config.toml
num_key_value_heads = 4
rope_theta = 10000.0
rope_fraction = 1.0
parallel_block = false
extras = ["capped logits"]
init_std_up = 0.0572
init_mimetic = 0.5
optimizer = "adam_hyperball"
schedule = "wsd"
train_tokens = 900600000
MLP neurons of a small language model. Each row is named by its layer, matrix (down: output weights) and neuron, and shows model dimensions 0-255. Each number is 128 + 24 x the weight over its row's rms, rounded and kept within 0 to 255. Numbers have three digits each.
After each neuron's rows, "fires before" lists the tokens most often just after its 100 highest values on Wikipedia text that the model never trained on.

L6.down632:127085115082122089082137132116161125152160123137092144121121113201119139089121131111117167109119092126088167143113147062140122121095116115109170172132135104139118125142118122089113154095123130125149096147154126134133111133165135130118128105155118117117143153152135128129169123143136120145109179137109098123146141131082160080086149107195144148132103122121138140134127120154148114114118133119117117126147128127100173112155138087161103112147154136082164120118123119118120159138113162164135137096139169142117150107135123148127135135132135129123134146093151157124125104124173123088132149145129101167185115143146120143157116113081125112083118095156138153167109129075120130106088098148137098134087105099141128141120142102094135165105109164153076177140143128124101060143149135
fires before: " the", " his", " its", " their", " which"

L4.down385:163104133174134151160129110094116103093104129124114115096103101130127139070144112103081103147118120146101147140152158107126122148133115095161139117101165139140127113111144163124098152115129115144116134172127125103159125138134116148152140131155117122054080147124108110138109128122109097128139129145129104104169154147093109120140168143149103174153121154108119144126158142125089193133166091115080149172124143115118132128139118172143125116099129118092141110134111125104135136155096154162131141133120164158142157192120159104104095113134110127114118117149148129130128140114125142143104113134122138139095149163106150169110067150107126121121118138166112127131119116156176119112143176119110147105123153093106135109199129134131143193139123083121148086124142139190099181145135102
fires before: "\n", "\n\n", "="

L22.down531:110149129129086114100207127123134091150118107135152155119143144145106138126142112089118153126146128123112120082150158129150133157128118116143130091141102130143161121103128114095115158108146126080112180120117074128115127140111136116069160112142072110094127136161168123138115173129136133104148065130132130134130141160108164118133125167110110097138112168084110124129114090130137161166144113135131099116169106158152136162137148197118161154136127117140091121111148150153142083134117130106120129115101091165118138148130097086148151132144140108105140110115127119125133069095118131135135078117113110123097077138091152176135137115137137123166083158131105124092137123138139148135121131138123156132154117119135124110101133103102107115105149082099104062152163130138123125150070110
fires before: "\n\n", ",", "."

L4.down31:121143171119164111115104148133135162134121114127110109115164121111143122173151112123120137131130120082159107148113078135148171138139117128105110120077106114087139137103089127132140148133144107112137149139070074135112129123118147149144136194127102129138133142177124129158144176113130158086089096123128124143114120165133112160124125112130130116129122113171136155127160155063106117113129138090151137130115138093131148120109096131128146115108098113116135141123096126148162123125123118174124142092138085180162123103076124122119154137086141157172149083129151096126137136117159069117160096123130127093124112090089105221105121177130133110116152121084129144146116125137115143139117124119131142094119146122168128098134168112151132130073130101091115125128169114127113083135134133
fires before: "\n\n", " Doctor", " Ti"

L20.down896:123147161142111144111129100128120153122142128144111088112172152135143102164104085146070151104121133147130115164084146120096128131123165088104168122119124158152184087135133104109098143120116136084106144152116169139163115143135133108132131147110168135157086155143123155102166118130143146151132146141123181156135123121145108103139138153093156108122186090159148131097118108134145137151094149120127174093073163149131117115140134105154138115139103140109098179160150116108142147115133119144142151142119126095105139105159088156173134077164135152126120110110122075120161168144110123116092115083119124150125103143119152149137150098119136135102094171134136164131096124129170134104130089149095147125143125121088115150095123126080128124170148114100115143151085129122180107110118111
fires before: " 1", " 2", " 0", "1", "0", "2"

L4.down306:148134129122162139152159120084148142108096106111135076144087132138130170132162142113094167138087150138151123102126106096140118137102119145118151149140140158114129154169095137132128130052103166125130117100135139137127141131117138100109128106084136107110154152165128178135142144135083098117103134130118161134153118091125142118143152120127124111093165131125146138181131160116131141138115153110153111138162127128177102142112127174087104163099130120167127076138120097127154089174126103123125112159138139137167109113106140149132125144139157134155108111171129095142176121090104141179122136085098156176108152126126105133132145116085131111090110147153125141092182095142103158143143102157096087112111083142154134105109130160168101172124093148136111138124164104131117110149115132
fires before: " |", "-", "="

L11.down67:124140082127077116087136168126121153167110127094093137147124123147131118169146148116143126167149112145130156129100126141106104127136152110167167120122139126133107138181096104149134102127136137109136119131149107197144083087175122076116096133115126128147173162094141136150118097146097178118096096109159107125100119128135159148140148111157104125137118133091159106171110123076119165118150103133134122143100112081142136122108152149117138122144165138157094122104100132141135100137142117167106145108112123141135083138083159086122110107145133117105125115175110114141145101145140148132130137102151098107129133092134150148105129115119131113145112098142128116194124108087124092165125101149087138090074116137126114105157131098118133099118111172111134140104180127084159174102149142
fires before: "s", "ve"

L11.down767:122119098118102125172179116152086134165130142142127130185141118148147127157144137133101100126135117157100143088101144122129150110181160148108130121087089110105104152102132176123109115157156147141217135150145130157143114131123095137144126117140126093141127135109142171119100136111096106144077176102135123101110157177123166109126130124106157090135131160170131115104126154129124155128124090164108140102091161113132146137122106131144106143122102143108131090140099112104128106119120100126144124136097157114148069176145118138114116162129132132110105086083095130104138144114114147115121132113159112098165099129116081134126155153123117136142191097131139160127118160118091095158161145109154151119138182126146096121151149107167163094128167134108120148142137160107155150115133128
fires before: ")", " |", "–", " code"

L6.down999:101144100120135111155127123126113153083147125146155113119112137092089140131133112113139116105088142110103145120153109108147172137166099113105114121058106140126125095119114155097126145120141140108140129128161118131191123133113107104108112106147112117132112161142133118115143120132157103176123093149176107160101171122097152105123153127121149146131107147055086116141137098088141108105124138130101127135113105130146095139126145089124129149104146183133107122114129138149116124134149161144168079106138135125163111171142148130143149117123099128086141094076129179153145110155096120151127112109130140169121124125120062154140144132117164126134181148121114155145113110177101143165125106092095134119137143142174172114172139105110126124166100127135072149152170123168162120128168111
fires before: "|", "s", " with"

L4.down906:164142115094160144137141141152134144096123118117108147145144156186134091157098195135105127136085143100131175148121159159110121135109099143104127108125104062124137138108113122105128128136147156095167120118134139130124144155135117126067134139169148121124107116145101130112088109160114116106124124163174154174127110157145159128103112098118099146142113155108113144160137095131138145122156167143131149155142095087115104107123106148099170117115090156113133130121158138140114117134129104115112144097136096178125146141115151096198101142103131073171133113123115115132121152159118087154157121158097131133108128119122153140112094134128100109120140123110104159095094110136175117099105127121181131087104102163143133135128130141101112164120136155130177139119186146139149145163181150
fires before: " |", "|", "s", " Qualification", " Pts"

L20.down187:143115108165181140144157161136108093142119155127127124104125093152138140096112088129140130157110130114105136084071144147122134136120108120127131150122123124112120144144116120158130113119130156136097180145093142119150098124119117139130117120154164071127128131132126094150091114103113128119157148131193116137109124122128125109122161101147117115152173136117142099116128114154126140123086103133155142107101143095148112135139141199101137127148148095128095100141158169092177126150118141082139108175163150113104147126126128122095160140101150159115090101126140144168131120101170129118172145090102090117136098106115103159160142165144144096129119128159121136109157127153114100164122127110146124093204109151098128156137112122103112187150119124068108144108143118130170079177121118
fires before: " with", " to", " between", ",", " of"

L21.down357:148148149132128117159111150140116099140133097150122108126124134131106101149166111149124141082078167109116083168168138192177086154110119112115129144099156120145080088116104126108109133133116171160109118142090139111122146105115174121129136098157124095137103105187096119119133121127170111100127134103167145142151109153137126167144118087130116095099137145127150115134178146122144133160140126152087106126133144165149110153131127144137105121148146108115099102127132154134134105098123138122091153172105125087108119153104153143108152099165116120147121117113127130111148122126102126099122106104119133084099095140114158134125158156137158148112133109127085124096102138089135150147100111164171123094130189112179104137133145070132103102117117113164119168093155110093175153106107154
fires before: ":", " |", "\n", "="

L11.down378:107197146103155129128121119152122138142147075140132157140106140119151133146119128126084145095139157160099140114134131110112144097114071132085147082137103110122119150085142083129125115110164107109130137173146115177124115144116142156108164122129106122133169138138177124109137146137138121172080109125143118085115089103152150139128105113102130089120131078149117089124136155110141123124150153112123146099097104077117121120144110164151155162130157100116137129093116157127148126142105142154100176124114119121122121150129172181122116094107132165114087093118087078145161128134129094113125121151127148119161123138085123141163081120139096134110117164167169127117157082114094110143158108146169140137131141081145099113145124116117087135148109151125142145096097131151079124146106120
fires before: " |", ")", ":", " (", " Platinum", ","

L4.down367:103105148195141118150116116119159129150146103160145104147114150120124116122161132108148128114150136120144147100141199160149124126140147145074163141118162104093116124143156123119119090087109116123142171103114065154106112120100110091108104117101118115098169174145150152140150129136126082109116117127161128118145160148073086156116149102131124116112145114119180120141080134098118114129112154130087148137113125115139130144104096145136133105149148086129151118126111113147095090115157136118108136113095125080090148148146141165115108126163130102144116156109135111159117195107138156103099143110129086117102134118111076135122088110119115137130110180116147092137175114122158149127112125100054111112093150147132143126136127123148092100150160111116172118152130108125102120140121102
fires before: " |", "=", "-", "–", " 4", "."

L15.down491:104119127148121123151149131142115133101141118110124048171126116120112145151133103128090111139155148101126153140143107137188135131162101159146146112149102149104144141136137133145122133102135115132177137142133147163146160170151102131080124170134136120107129123139111199139106134125157155121113113127154128168187130131100104125171139149172137120174132136151145151139106118128065119113130127121142114136099127126160112147146179123101186101128132089124114142107094123113129075134083155117116106122128090116112127165101099106150117158085129090125138127155177167090191155165148137120163096134126132124112139089126158132155135116126141103119085085117158072106131115160134127152139130088132104135130082139139138104138123119145105124128147157108184130092123138145127148151138141
fires before: "f", "{", "|", ",", "″", "]"

L21.down765:146127134146179137087167129134065137163151142152132138130119125072122116120143103125082113175158160149124139130147138100177130102149170145105106108148148130090133161115115153113137064121113100084130143139102109161153133156147144130129141134146179085129117118150181129108118160166104083122135152134150156116086108098170130155135123109083118150139117124116145134144140159113109130146113117114129158102091134109136116156128167098129132136091091107129131125110128105110111148120098148081133117172180117084119092118168151162148092134097146137091122146119116126131143135147155121142112127109179126096094108112164163142120146111127122100147129137124183113150107089160107103113121143135149142132125114101127111183182156106136117163124142138129135128146107147122116162095103174
fires before: " |", ")", " later", "–"

L15.down249:130131102090151099074146186122138117060097170126138127133150160109127101153136150099146124104119118135102172154139172106106096121165125084150137122106091152116119154119108167155134175156121111135141173130118114173103102123154120093150101169133147127104164130160166171145130138078118120174126134133140092109096125148115159114115152107106179110172163152101127134126107096127129118100118155069139127117127143164120158137122157144155097124124156100111097116089103167125116100154096120120120086126120150101142133149129144128178131130140099138104112116161119160127106129129099126158141123123110157126124141095158138154105121129128139090088134100151147184128108120100094190108131090106098139092134115123122135110121123107120132161135135146158142123152126135144144133145150178
fires before: "s"

L21.down841:137125191141136154115124114160144128105125189109160119150149112091122142136120119101129111139077126138116075148113130159158105122120103142154162140150156126068135190133141153148158104105129171158102160157099079143151087129146149090120146110110126089137179083146180133151112099159125148133139136143108120131134121147148128122116139168138151140107170132114123134094100116093092173123076120102165144120155115115125148161096122210101124125111150122120087135158138143134113160149160130109116137119117133126129124110118115124145126090151100162125133170106154105102114122101120100117158158120108157185125107096156121135108150130142140112120108162122115131096117102156138136105120107088110098123154150143142144134151134091160106130127067138135140084116150125150155117129154118
fires before: "\"", "=", " ="

L22.down828:141174159137132121165133140104151100111141142194106107136115154111138153114114128121085149146143112190107131121173126087155087138134115108126153136118181164124121151164133185095151123108127098145174122139124115124070111108109127088147155111075105094129140132155092134103140090096111112140121143142165136130116099124087126121140130099159138109102156144126174122073124148087131105137096135118137155088150143126125112122193123180094089096124129107138119101151104135103130118161127133151136150106144090136072115120132081151159107104100129133126128111141108144149130150135103120107126129098128125125104159108125094145127110097169156087147130113100139135119075123159098140136151146136156118147087124134118150100103132104115087124100103077151109159135145099146125120143145120
fires before: " of", "=", " =", " and", "s"

L6.down523:112145125083132125130097148131086196108146122160142165158116116117133163102144128139104140151147140133142181112117152122143121124074111105113117098136105134083147140111117074119073179142154142141097133106140112148139130160135116109067149160120163086099094112141202154173122145158130096131148138163149109142128077126132156143130127115137118110126121120156087136074099109135137145098115153127061133116137145129081116137133115126152130132158162156125130140106116155118133114154179153113099075111153143110112121186114114146125156120113136120112110099130113124130101158152130103110135116138174113053131137137135078124122095133114121122134115144146133116130072137145106112144130116150140146098150152114140075125158155143143098121141120122145120149118122155136093144109108100
fires before: "–", " |", ":", ")"

L8.down887:133133176105117155088086118133149106132140120106149120165130119113135134135091128112120133166161133110146170123098100121155169090104104141108135133146131157086174145111103119134095146151144166125107116155119132164115087137155129118116145148106167112135097131183143099138103110120117137094127153176107137141144136131115127133116134153084147149173119106108151137140105157128190157122085126160139085133116122145105154104136172133107176155097127095177177150108146139109127101147105145151075155119113090139091166133110114120141124088130137156088114116115130106095125130157122154112072089137137139144099119076154103138151143151132129099126132114126127163124148136102167138128127084142149094103131101134148100113135124147099100142099127186101173112141121115167101163122163112
fires before: ".", "s", " ft", "}", "×"

L22.down82:107163140100135166148070132133144136159124086158118146144109115133156144109137087147154101127141132072091098133119154118141121146117098114102120132102174117148149110140095160123148122144106122167161126165094106157142153114101108121110121128145121126143115128130121152111150139145115156124163121127108122145136123107178159142138119130114145128122076157124142144146164092155121101102116109112121141114127094104100140096149099221139139140148103151125089127141151158112145114164143108138145134161096140143097117135127113117062166091086109162116116115109090117165141103138134126139150103120129112125130100139127119150105113143116132170162151122168115087114113113162102188121132095081124124138228131152138171124111125151139140132082133141121112166136126106094167127123119101
fires before: " |", ")", ".", "\n"

L8.down30:158145070114174188150141110104130158102099140120131126131120136158164101112156101129131138104111139141125182137136116126138140159094127107120110114100138150145115101090133144098103143145130125153137132139139102108103169088091094161119107126098120105154118137132125157137144143127142135126133093122097102120138077145124126123105132138184128150125090148156058121124142162108129141157130142145157088127075135066120094117137126104158120146093117135116127175075143134128156150133157125091125120128123148130140142130131076152111165165138157124128133099139163095110119095135158139117096107171151125118150128090129096132143133056113134081124113165114104121132119161081152130146105118085097172097135114133138119066176119119120062148136115126141116137102106112113127128132122134
fires before: "\n", "\n\n"

L11.down320:146120121113117160139130143104082141109161112145157096102114158142119158126154133135138143100134160114141163145104172135151166087122128087172111139120095106123116128111090136145166118122119144100103079171116177121137146153125150145109170163123128115141152084130137167164130123167157157124121153119129133145136092137138079088129110125142128128155106158110187120093140111122108125110099088140105171120154153122092143156136134158095147134113103110123063112132163121138060132153149066082120122094115124147094132147114110120115107125168148136133123115114068113137152183119097146108129113125087102152167121156155139149126147086128112112102135142113106099117086137159173095124136103139118107112113139104137112109115133130119119138111154156177139109145112113093151153112152113
fires before: "0", "1", "2", " 0", "3"

L22.down891:091143155109128147085128147169124095128155073110137096102140128158141082155092134110118095101138160172142113132090152101141136083171115128125158138112089142099093091096092120127114126102131165073135129127141112131141118147148155133111125069109146071130139162137133106065171135145129111166099150100156089132136114173123115137151109121127137154106120105159103141125096116120139137102112125108132190151123137113132166117171103094129164175129109159143112126136111122122074121142149104142094135125098152120126102113153105119150130105155118121113107097126086122142147104108156146098137078149118132150145130125164173117119150076147137101139104112089122125132130128150109126102118100123097085113104103124144133153110146109135106117183108116160135130121153119145150098142117082
fires before: "7", "3", "1", "8", "4", "0"

L4.down601:180158128115137152154130128099121154147151121108128084134155144107136142122130112153116142148102166129166120113113101105125101117133106140126143094106107149144123142129120097159127137129147119138146130138115148148163150121134106114130133088074143121094164146101140153187114137143111132157131152119127131139119105086130111113113106095136157127132134110114142137119152129118171053123159155138111076117093101116129183113123120135133092155157164127123152162063117145100158126103152102099105130117150132110159151176104102121123150125116141180101097135173099125125153097121170107136144114148157137097123129175117108141109157081075087137106122165114121097140126151096143154158150124131121170128126095120085104116134130108180097131158116143128185151123111125111172131153133055
fires before: " |", ";", "\n"

L22.down847:134195119096110148174148130112109114170155107111116150172107108097153141142153127158106074085124120133126142126152092147128104149131057143105151155119160157105147148132139151114136158130135122146084136117134112153126134131144101133104100137155139155158134075109209144139119170123106111131083121104132132122139117107192116143099090146133135148149111133129162130147135085093104138139106167112151150084158101156133126112090146065122079109126173137153143159107130171132153114108139118107119086166106121153123128130135149131127120114132142136116153153145128126111169120155112124112140137185106102140101126137118135147103123109103168120109133103120122117095127139135130087111133115101083137124111103165103113129133111110142148136171187134139127099084143109108144139112144087
fires before: ")", " 13", " |", " 12", " 10", "]"

L21.down736:096134109115147129152153143131131132092155152156112143156136115090133131141109107166117115155152108173094138090131114155141142074137089152127145130143106126139122120100110115079121086136117115118134147156169139117198148147112101103102108129160104150089146130151127101103109146191127139138127176094145140111113111144107103142136124149140120093120102143149124133102091128148098115090107089110156159108090159162095138135109143117164153109114121108134122109160111138090077165153141173114122066122099111112111164144074148092137141156135106128126067153096151105121146087141098109121110122093139134164157168118135100123129158141099107126133138156085160124168107155146112144150099141101147134153114121112171131079148114121125123163136095125129121160121118138134082141131138102
fires before: "{", ")", "T", " |", " ("

L22.down345:125151089135106137082113110142121105117159133113118089147125110090115149119121133114108111115134106150135097122109152115095124127168166119131073105123162142130107116145095110103145124120138150124113136094115159153163133127174149096133135155145150087170152161109130181089137147145113136127103142099131102077130125146117122105121203119109128124157112130088162131147154173095130150097086097094108106085098147141149149151098115189130116088120121112124121169121160136114118104133121123130109123138123107101129087153118115115119158133135104127089086125159094197170134105127127098138171140108137097078137195109131130145132102139094102129142114148142146166116097123133164148126123144140121147118162176132113116093137122158102123143144141163111155116115179097153114120166117121
fires before: "s"

L4.down243:169144112111107129137113141100130141161134135166114152143111094119134141177102076170157118137159084104119100142088137122113113123124114122135124146133153134113139142140117162121117143116104155098147160116102138155078144138119120108166113132142136169101112130129141120145097145155104106118120106126139101157165137130118104078131121132135167148153170088181161128191130143134149150104073129149121152138162128145116127118102146137117135099162135133141152136143160151134107125136117101137148108116121102107138117154123101133083100167142090105125157107118114145098134133109121199149138178105089184117123131116126141146141089141109175155106144127147140116137103155135133142167123082097162153080086127178070106146137100133135161159180130111129112089117130123173108119077138127
fires before: " \"", ".", ")", " |", "]", "nt"

L11.down462:153158111158117105140111160121161175104116130126093112117085102112118157150174120194169159161150151175127128113129101110102100102129155131152115113112156064087099187129110158136132150124107124096187109140145138129127110168100130105110096096105096128151136171129122141134135150116129176136099133159143108125140132115137185124118115120112121124109157167152107092153134164108125109121158141135151151128115152119105112134101118123101113191106127143110143122181121141135144188176152105129116132147114150124158105151129132177133160099111110150144150127110141108132105123140134107118185083116138160125177143107144110106159126127123125083144153092115104137097133103153111106130122137126155135116133169134165117096109154131089155150157100162112097132109142128147150130152126152
fires before: " (", " m", ")", "×", " s", " |"

L8.down124:121136169146175104096135124154132151110096132164120153136102116123095118142171146152140167106141109095148164135174089145149109103122119172115111159121094087085068130120110147118144107156123108148110128117125135120118138117069115153131118101138110140097092142113117121147082165156162117134151158145142142160154114098115130144128080125159126174099155140130142121122142179103129109134142133155127136123138091097120105131096134140133113159110172110114122118080148141116112112104124098134100126144122118104099162179126112186153165114153152163127089108146145137092171127123112106125106101168101139084131108137146077138143167123107126143107155089112090131094147102137105133176086129125161105147154123124136119146105139122117115124089123179109142147161078115129083130151120145
fires before: ",", ".", "\n", " and", " |"

L21.down26:112129138100134112151187143158172152131114108174085090101154132145097116074133167156121131124071077156097194127110115100149161144103119112090115141153125111122145170176156115138155098157104131129128136100139126119130097149115134118152156175139073135122065128130162091104131121125136162121114099104163126146101121115154135121135110164142119154132126114158140137143116142114088117126103104162129171144139095132117132109134126139180141145147129134175102122143147110086108083094146122148148103122124139151133077089133119164085138087123136140116129131156107081133164114079126143141146106084141130124147109101131134142155140130063106146129127104130107152141140144101114116108140149103142126116126152152082138098118137091153137100151113093125143096109114121101140123111139147
fires before: "s", "es"

L4.down503:160167127133138100133124179152123107102118143138112148104164166107122131158134142108113127147140116156210138089104083118129097168120123155141070120128114116071108141107131128133143124145130163122113123084145131107121096141137126134150129151122161089140122123090127125108139050112100146123120144127111132121167123133169101140135095174143131142155111132099142145119117153131098109105135111113170070128125167130145119085158160090163160164101127133159139097096086167159154105154107105117119160128113109124120132129094102170118111080076100137127130094105127105165128166155155109135127108152179145084069133127107101115119121116114161125152166104128135146147143152161130108128146115136172134113153126112137117121121169137160157152111161122138131136118139135116109124126125174
fires before: "\n\n", "\n", "=", "\"", " The", " It"

L20.down1008:143104150133115159092191154117126127127171123079124101093128101145101081107114164150098110106133113145085147163120159087125104114128124093115135147159109151099105141164119132157132098128120125127171163108154139122138091145154125095115105183122159116163103122156134129170158125112127184119137107149132166104065138161136130097140143164176104110158091145094084128133123144071081149106096085139158141142132106108121193107106128139159127091124104122152104137157151085128112118131158124136143087132078127139128094117073119122114151138089115116137097098144113112141116131110125143149150116108130126124147132093136168163126096125138125142132095126133139152108124119132129161115130096141108115129126162120119146106157137109137150129128153149134086091126169144093116161115146150
fires before: "s"

L11.down214:192144136147107139091123136112093135140183151125136126144152119159164130114117094128109176118111098115179112118133093160104118139086076161098158099094154126163162130115135116145104131163108105127124117105058127130114108123114121118143119157120149120159126163124096145154102082103134128111150133133155139127130117157136139179134108140115133095108135112094133132142119120095098101129129117165114121102125144163130153122144110136126105110166126146122111117111142172128126096127124141141099138141104152066117137135118140056107137135119084143120143120143165104164158149097161083131163100072122077090137143128173114129143119113147127120131085178069143123133126108145126134146148134166140142146149096147140122141168134134149053111119121115171142145166149153144127130126107114
fires before: "|", "  ", "\n", "a", " L", " and"

L4.down261:116111148182072134143150076154172133107060106150133120150138116113137146135178099113131126138142122140119135046144107117125084058123130151107104093091115178119140151168126097130125120109116164145121113089147126135108125078151140129131076119070112149106125130128090146156117138120078129130161147118116129128128170141096101157125156157164090144136132142136121132118171136111116163138101144136088084153164084108138109112128134138097122144132101116145144123104104138134105132123117091126150120121099123106154120091123121139147118118154151091139084163114168156138123206118123139144128142134092130099135148131122154081158142122091165110101117148129162105101134113136143133120163109145124122106152159158110147116170133114150130138097138159129152114139134119110112144124114138
fires before: "=", " =", " |"

L20.down679:123168113139067114114152117142141147162124145076156151163115160065094143109138170158120093130152136136079138120147135152072111129139133126145156166149131089093133137131094129138117143105102149096146129125092148124150105137113110171104110124078134140109116134148126211150142143144116132176127096148131116156124129121091176122125130161151153128133090128120101158156141133141147129070142158093138141095132140145111163112159148122129124123088082121100150088137078137138148142106148139173162145158078095147112138101109124111119106139126101137122145145112153074115125117106140117108154113161167115154123103154145142126160105124104130095124093099129148079142138092142150089135128116133151158143172120133138148121134162155132161097152157143109157125138127135141116144133144095
fires before: "{", "f", " n"

L22.down413:177156145153152180142170125159152090151132166117041139105139108144117119140137108113086143161087096143163141077129144107103117127142126106151121103132112121183125181125118107119114124112138124108165145136155117125164157130133095140135116148178154113099132145114100149153118112147124163155098120176129108171130102103156134164096150101122116124149120132158129130149119112153138157080110138153139116162118127085111143134108191165074081141140152095122123132109143174093145149147140142133124091124144146097170116153151126121122102146107137122129154127134098109148137123126155140151157141106129133096116065157103135131112140099115158128158137141153114119148101150113144119125087125155137163149131119129117143130166116146105127169119131155101150126100111092110106168178102116
fires before: " of", " to", "s", " between", "ion", " with"

L8.down929:107106079121135127150111106140146159126158130187092149130111099173136129089154148133128172134121118159124144124143219120138127092081112128102127167097134102130104143180123078087191149128103136126125102159174111119130083155106114141124116091164098173135108103136131115127133146134114109153127159150136090097157125131128111103098120115136122151141105142152156148155121100110147127126157143140131102148128117113113136120134163123138153166169145104136190109154139110157150137120129134063118127127151138151142142110121143123104136149099102137148133139106135135160135098139136106115168133115111124155202106124156144124136114146083122128077118098107099141111150131105161128143143123139133082112086131070128119151118162128091153112149089125120121106112119097095124105143155150
fires before: " the", " his", " which", " them", "000"

L11.down991:132098114165158165120140119145132131122144104138138098120106126135097138133105100145147143100126110094136132184112106142143159160110101097133165107134144140153179107132105165142104138136093123113095107129104113137143148107135170145133103143103208146147156140136106117128138126127096082141142113140123138079160164143078145155130119164089127167134127107129148089163114135089144125144121083194145090142179144143094101117138178145100140126141141090106147109127131127102105096142114108152121163146145141124108155139129138152159125086100138117140116044117117134124154113104122121122074141165160112136127108089149167132151109113107148146119128127179150116091153151115152129137143131139105129142098088116117110092158137130134101169166132086094121127141080160150147120128129130
fires before: "|", "="

L21.down71:165109100163189145129128089141124111126076160173083098136126108153126135100125052129121112131150134132132130097098127133108142163117134134121101132121116156123134125083114139115144148151117126097126154111094157117156124133117105177154104125151093119111160117089092123130111066122145125149158099153133097127144115121110185131143133122113128099156099160116164138144113097127115118116111129134129128133104126104136132167152099195141146103145145125144110155077115168110140120109134131095159117156158149125106136158150127088134135137120168125164121116088094133116143116088149140142163138122101089104115136145123106134127111148160118096143126149150081135106146134139148124122163118130109145133212134132094130140122123160123104181104130157134159092150152141186120162169129078
fires before: " with", " to", " between", "s"

L4.down725:158116116114119150164168128114159109147125157103150089137117103094118130118131145148125143127131166087057137086154140109167094118131130101131107121166135099098158140114152118133109108127163168116151122114161158118146112138072139138142171135162099127142118133160177157148122132150147179116183150132147118131154170157077115157136153129121101108124116098098148088109123150098118155109092139148115125142116096090108106124170083146164116105163117147134141124148078128135093164152122135124123142124114123104117114151134141142134128175120141115145093082066100138099136118124102170121153125177127148116141115112112129170127151105155107138113116154176133136117156147139103145102115106117098124126157144124148155082123159080136124096121138127137124104145145131151138146109110054
fires before: "=", " =", ".", " (", ")", " zone"

L20.down262:130128116117137133124129144110112115134113093160135123114148102141132149109128105102123141139158097147148102106139138160110081112119163097116106128137121132126130119137086146125132165133099127110115153114124117110147094132166134142134115133146135119149137122129116107107131142121144131145121118134127187140080125139153117126136111169122134100110093136158153094127154103117101134158137121126162146112104153133127128114140138255096104148137128144106083127154140138114120141111118136122123145135153118134115130130137157142132129145147126150155118139078103090160141137146128115124116122158116132126121153130169119115094132126109136147142145130133122107154122142077086114123150108141159127119247149091128108124133134092068137124161109115148121155120128153107125129135115146
fires before: " |", ".", ")", "\n", ",", ":"

L4.down213:179172147133121137132125106144128108135125101121128156139156116139139115130104141124149105146109148149117132148105147114108126097127121157097157142106102149107139209078119139140111153130134118119132141094130125135115122130154154110139132150118145123090071117116175148138191153196102140133150151118172127122126138153166110155145093129182096172143142133106150137123134091116122127123138110129120171111131131103129115128120172098124194107096140109112167115143138100096119156131107172140179126098098174152129140131118152150141126153108132114181163158123123118143150155173148110158116126135129135167149154134081092120136105106111151082128135151131093123106118121101152117112105176119141110111135134112136143147140087126150154112157136130131116127130114130187206132097176151
fires before: "\n", " Qualification", " Set", " Pts", "  "

L15.down1006:122146142120126139150155115119154189183121120139089113153155099088112124127164136126117125132141085129130122138131136130136147111133127078096122130099137124130159133116144109101104122102130140124182156139110181128132126191133119125141136152085127085125120111090182141129089136130161106138154172118121141148122083106148112166121129134132120117130098095123145130128168128143131110121126125113081125103067132162143120134156142159149123121099124094167117141139128095142078159153104100117119129120124122153142158125154115106115157098145136171091117107123128083122106161135161126158142180162147134150122100135154132162133103128052144144106155130111125149173093101148164079156070105110085091117123142141144119132125145131106128100108095175154136114155099089115146156116114092
fires before: " |", "0", "1", "2", "N", ";"

L4.down907:118124158145146134144149099097104109092131118124163118099164092105162132125135133091095087111116100096077115145149119160169152091142122145092089144172111167102124100157142091119104123108108121154131130125094126122130096137107124088089098160127143103170145084122142158088170144112102135098120115129107141110154152167077100159142113167136097137170150165106129110129123136127116169131114110133151128120101109124110119165098080182092119165131133114118114090110120133139149108126138115120103119128143093112120154105101113146136118123163177127179103147089132116149107120101136092138114109132122149132148099094070133136129168128122141086127103155118151134086169115118098113153123132133090165124154171121147156087124128124141130097135136102095135112112165154162109114119113086
fires before: "\n\n", "=", " °", ":", "."